Part of a small language model's weights.
Size: 12 layers, 3 heads of 64 (1 for keys and values), vocabulary 1024.
MLP neurons of a small language model. Each row is named by its layer, matrix (gate and up: input weights) and neuron, and shows model dimensions 48-143. Each number is 500 + 50 x the weight over its row's rms, rounded and kept within 0 to 999. Numbers have three digits each. A neuron's up and down rows have the sign that makes its largest values positive.
After each neuron's rows, "fires after" lists the tokens most often just before its 100 highest values on Wikipedia text that the model never trained on; "fires on" lists the tokens most often at its 100 highest values on Wikipedia text that the model never trained on.

L3.gate390:538516465509436478461575453535548539528499497554529531521500569498460558477421536557465492538610448460561571502548442496540453481441493478472446564461545453524426492548392591427469498532520429570538502435470515524582507543445481514519496554457545507540530456421568532459498556518475432455
L3.up390:565495468569495463492502624556475521533550513495517462441561613476587500517436545456472428443509493507532475512569524464594508448419549510491498458486403456544431525517467547524522452444556594537619495450506504437565474576575555376501531488562502422482502473472545503411445498520458521489
fires after: " ", " (", "===\n\n"
fires on: "19", "18"

L3.gate397:532479540420461459492519536560515548571487468456538347529535512479512504429487464523441483555432464529542522611506511468530496440509458523463584452454513465529471430560447585447488448585448547559496499526556485551589583449444498411512461427410481496545528469572479470529531525525564510549
L3.up397:494494529485487509501522499525479544512479422451566434468519501547550456458587564427579491539456548431550509525591566465466484405546574579533554479520415551416520455503569519483534449573439596491466476511487422600529495483495553564522513489544489505468527536549485462488454496450432607525
fires after: "S", " In", " in", "-", " under", " sub"
fires on: "st", "t", " st", "ist"

L7.gate317:478438530556494504465445544590459475524503577626523548511425502424533492443422487500376630424531438523454492510491470508472556475539436488505508559534454568501500504517399449485486529519454561463491475611535502618576507592458602453465437422581555506463405490449493508556563529592482511456
L7.up317:487473353524481418500427473428521471502428480471492416505519419593535475487487472499437495561454479399588555520508517465478486470425484483492539506530468526464441475467551447356460536537494558545570442477478515510517504486560536533538444489509515541526522567499452417378515502448412559488
fires after: "ec", "us", "C", " C", "i", " U"
fires on: "in", "hn", "A", "ation", "K"

L5.gate376:563477501503533502456447567515597554598439541503480452568511438439482454444458495511515446457429439490502517522568476497434502487565509412449484479458446404448548481489485601457598478641566546576470448464477558543486523513501468422515480538523613534558508551553522521531487539451499439542
L5.up376:509499520533445534524491510504514475563497503541497552487518501553570526531528448564451485558504514467504501522501581474500480441573568517516515470527404443569588464444538563459569579599487598513494479440478591572434510563481566493479528430406417368409442548530583540535405520593496496548
fires after: " c", ".", " was", "ch", " pl", " C"
fires on: " us", " The", "ric", "or", "ac", "ro"

L3.gate41:433495463443450513499549543549513527585509453549530446478553463429383579492498520445428461490464487628555495506474461518493440460449586494559506384539497455526522452517451469577510536438456497503518474542470497564543479407466550433515488532566557590468480466492478533464469536553357440535
L3.up41:521560431473561510460506470438423493514630538485473577484410586482526534622518517519440524470429425441462528499475468472532487474520414537574423476546548516486501506510433545486496427483562456485508534517519581514504484538532441461491420464505534495551487521516436520552500437534463453436
fires after: " A", " F", "f", " B", " de", " f"
fires on: "ra", "ath", "j", "z", "ah"

L8.gate69:574421586461525470466460452491530498491480478447526457590586416509457457521507523473475603493545505460494410515493448568418496522436445492497558531497603482561481491421482615536589513566480513481498562515456458463500480579504439422529497476481450540633517436521496508559497541439405443443
L8.up69:481466580470443450495443507438577458476400553470527445482612463489399526507447413486424480440544484479420478557576516530474470473465572497469468499506506524478521544548454602536552533556573523355471484463552425472472416506614436493525524467477448536456526459522466557550511469509406518520
fires after: " |\n\n", ".\n\n", "\n\n", " Pr", " a"
fires on: "==", " ch", "===", "act"

L8.gate433:465502503497483459520480488571501491620592514428444494475565496433433486532465465451420544492451388481400544538507384550507530548550516557526516459532483476619413482460521472464460494503538522431417587486502585476464598457556522410519449551466610549463529485522497634489539470487501459432
L8.up433:429491553513470457545522452513530511563500479457443527420463448478452573586538488535488456444496470516420460431591517564506534458440443596549447489526485547527575518491600548443463430535498496440509425484412513458516535501550398514497432488497506496488474536442519563544516421424528481423
fires after: " S", "s", " s", "S", "x"
fires on: "ch", "h", "c", "le", "n"

L7.gate3:501432487520525442505536413485497438566444485495454479497500484454406441552360509452466520462426423538504487421566571493444473574443481531507489454560474444603508544502603558516389470409526471433459578493482517489470587516479461488573479535495495621469542438452524562464528502542473527498
L7.up3:487535522493494483472480412502476458631513500624466466490545533485540455506424598479465379455549592597443464449437543443504484456552508477619509475552535452523504549509435441508401534533461485477510527582464514488442473394550462512530481529409465528486494415398511469465496533525453514507
fires after: " g", " L", " l", "l", " sc", " con"
fires on: "en", "i", "le", "ad", "du"

L8.gate508:430526445513444484453509427625478463600553466475509507564471508456568533473534447411507508523556544523549490496454470448423502528517600451474532554499519598605491539522469563525550372458512479441540529448471392419524565561515521529477441487584464567553494388581484517505474496565463425438
L8.up508:510493431512391619547475482484512485551516468560477464605473640487517496541490568445490490557522551530502568433439597397529523482444518520510515408545544506499565500442489585465531481491552521422550520537423459493574533460497547482475458497413540517488611499477519457586588440478421501397
fires after: " g", " to", " is", "g", " not"
fires on: " g", " t", "ing", "iv", "re", "ave"

L8.gate347:454479490528491356482521443487516383538482356509504452482522568468492506506488458489456494540509472468545506536487486489525577484545432461547515485501538456506476465493423471458497528513447482465553555445401506561546628471571454506564472497534612571532396442565566552581551474644466509448
L8.up347:481487523518511471467523478541533460535531577537490497513523417401442425423516557477534454568518542552434514486540476536446449497505530445515590495507536422451512455578466519509488517511516488543576434524521438489442524493482497414485472498494590485510524603493482531559506443549475503439
fires after: " h", " L", " |", " H", " l", " N"
fires on: "igh", " US", "id", "f", "ine", "A"

L5.gate64:432552481442515423534589554482564390511506534437521421497524547569557614600497454489568492541493408448483544431565484496575503489441431544444511440568542426519572474546517569464478517551487557439584518569463509484526473537445534412571381499518569544442554385533475601455477409422479553374
L5.up64:401466513438480447508550481498517422484511534451541513532616510532428501615434436337429444509573470585475524606493458471483471511576611417488595522452474454444465472578531513509478571562528596429542457455473499489530506476538424513490442441509548522453499543508513494459529535431554543446
fires after: ".\n\n", "\n\n", " |\n\n"
fires on: "==", ".", " |\n\n", ".\n\n", " the"

L7.gate444:613458386496541508491516480550482407598427510446619468449523491588583558508543437573389555425512438474565472541564467434574509542470473534468494455462500569604531525481447496403483468600380613489590474499436469565581528595452500465515529491467499540569518462504442415540467513634511485500
L7.up444:503554479550476431513626466458532429424397513524421494525543548508494501496470399500487488442507508401472542521493567471497527503485510457550468436485549567445569556449437458427431482500387467566419374478579537602634518498473525512570476445509483547484521520521490406539417503569547531430
fires after: " M", " m", " D", "ec", " C"
fires on: "in", "un", "her", "hn", "y", "ian"

L3.gate320:541538491547527511497550496463578494397470494437511509430550546532441468470527625564453501473553545455476376495479465529498388537539498542560504487488478457407417513493472474473443533492502520454490575458371564530457522478415603475546558529451531565499499472591477441565490507472423549470
L3.up320:509458609517444606502509504509429478450564504489416533506551484628456536485549508530438614403488504500474410460465506590498543437466514498508478539506449522464447542431499500503494534521518513511401474488499466604489535513472468441544481496444532536437506401522579502550433478492504504514
fires after: " D", " B", " M", " m", "D", "end"
fires on: "e", "id", " of", "y", " In"

L3.gate70:467501476479518557492611528425480538483408461559564449472492446463475499496470573433449382525587655402568452581501437503513551413554491534546502516506478498426501514456580524539546565499422508590494423490506564494486533449478437522446497520452502463498506504497429546477461550565510498549
L3.up70:525502442490567571494633432451519461526531431465450530475523521501485554523513495560452475469423521526550475593569488455507604491522513636511513475550521474450440508510533522527503476528414477585474548507447543487447482471450447542474573448517554543455565483528437493519413528552406517503
fires after: " M", " B", " b", " Mar", "b", " com"
fires on: "in", "us", "arl", "ian", "em"

L5.gate413:493453484499525485535565449586508473526407457556611559523438532472496511611415595439403480504422496478537464534491415493545498538453478490582511495416499443410453549485531439560489468369503485464460562478543517539487541438483572556530434589496495580555553440446555509560453510474476449467
L5.up413:425416507414501458520522465507550513548489576490483497482544505534494465552448497552517454454484474550402466507530493490551549518419456471641498458468519455474491489511476476499462455545502499551489580661525483499412498491476523559443484574576517478555468465510430533464614556518431508445
fires after: " E", " Ad", " sy", " a", " G", " I"
fires on: "m", "n", "em"

L8.gate250:599474509472527470482544572567409430584459529589490477548469506453559495485631524532530453499422432446443586516523480528480416568472447499545455500527509417563582543555461452505481472513427487555501521525538588592478490444439440514545457490524496628549424535508519470473498397490483433477
L8.up250:442535510487485538497539579469480442488520545531445474525607445567499497489445588565426490468526528434488465402478568451586510477450506531520482573603422525508459542483505510464441547600398554546449490491612524504556571496383521579561503528478469594520462594586579488434522478504488422422
fires after: "i", " C", " c", "al", "ra"
fires on: "ap", "ber", "ric", "and"

L8.gate368:534511498497483452493485422606501553595570457429500576513545514453461517529536466483423525486474427582513505542534441535539615620469474574441605518471453587490387415535533511419495453447521484457536486442507491481538498514551611499569461507483598488487509468525460466476369558486557440516
L8.up368:518412512497575541498524549505554473455517557510513539483526475494455524495467425543513595542502525595552487624576488534538561475479509585490545520517543480466555443485479497570552489502559559530543556502468475430539513484534560441461549598527505542450558622453530429542515533545556520511
fires after: " S", " s", " h", " E", "er"
fires on: "r", "ch", "im", "av"

L8.gate248:449459433453469469536539515402496397554577514501481513618513452535516481464498485509472460567413537488574491502444535503536469448474471484454512458414514604421477500526475465394482429546505596464543541511574518436547552449553549555483433500492526588626497497485467473557516536542528523536
L8.up248:469481451575504491422553447538478436523479618535573484467534494515599524494518490477458472442461443557467525558482479461498484574629536481508554477488448432590501526525437429506507453492538589443523510466456470519617488484457506475445564464474457474445607467443498532428494539536536516365
fires after: "et", " t", " T", "g", "ap"
fires on: "b", "im", "t", "w", "g"

L8.gate403:453454403525505499521453486512555516508487513540551531510607575499501466501473476474455496591484508564576501456509489487529530568529466530562541522520500407445522452554464404493431526580457447505480597653399563598467551415508452407522526498399501549471445522500467495491521471502500542423
L8.up403:524504495537380506615531480445455508489512488620510427524544486500478545517575576528487518375479565515452477524524463524370556430505487527542502461532464414537488584502520450534500551570532489431490514504429503438447583401510469522466532463556579549483612477467528456475518494486448538466
fires after: " l", " f", " L", "l", " rel", " S"
fires on: "ar", "le", "re", "ens", "é"

L7.gate450:594447516486520479513542453509625539534547428499582442540508598454457480584436542493422552492477551514462541496516506441444460437480457581480511451492400438483456499532483614509511415457430554414431529523549604528484588518504501515516521515538580477493490487535530519567537499518551480475
L7.up450:510558562537493512503464524522501459547407433547554423388465458552484486574561465484451459497405515390489555524445503537513512545516505511508514569402413476452388484451534509470465528552560605449492509548545549562427480450493585479508486565627508499540538474500534525562588450488558483524
fires after: " sy", " s", "y", " S", " h"
fires on: "m", "st", "ist", "n"

L7.gate335:506470439536479461534520520458484513512575449406581506481513548519490581509464548567469498515472480449471531512574485467596430575445517514381551434424538530544471470487475596430464546489527455476501531473392501410545453515525485499535522517480528545442495494511479397442453597551510462529
L7.up335:538420542535588436532496646634518546569485514434561554478556516461523541578459497482475567473514496524442558523556478467533544464543549468581445601466484507526508517520537486531436530521470477529487460524593445578540559466474586545488410356536599498509482545509557499498467466489460456511
fires after: " ", " (", " re", " e"
fires on: "19", "17", "ff", "15"

L7.gate94:539583484481509507545590559461536456383576536589466472563588508501484503561469532553549384547533531568476435472584378449506511555546440513551437508396460496464519583525527462501530511534537551440475410545476450508447519431540480531524491437462563518465527535468580499533467540535545482543
L7.up94:551580453507497486525589502482512449480500449597498458449447471532561538550541491473543499362518535507558541560500450459613473436573503522594471523505451521437444541415466515525455482508455564460470585531427518541534517485584490604465540441522513484514466510481487561510522457472536527420
fires after: " B", " b", " l", "b", " v"
fires on: "ar", "l", "al", "il"

L7.gate386:546538484519522432468580449457523425519530533547528564486510512552543436537468469591544574476428420480553422574552507457479459522465535412495517524505486512419488586378493488519535413433406451542513428538389514516516438508495501528516564471494451469512520543419365505499453405515584466566
L7.up386:470478457556430496517581486513578484572510476544540590518491582608522494482500503523494525437545560514459448452479457522462532448490551492551543445546458442496396500541540441446507466447506473560526454512442430484459603449620465511573397448515372598610501517425440485461451478494491520522
fires after: "l", "av", "nd", " R", " B"
fires on: "ob", "id", "om", "re", "b", "ov"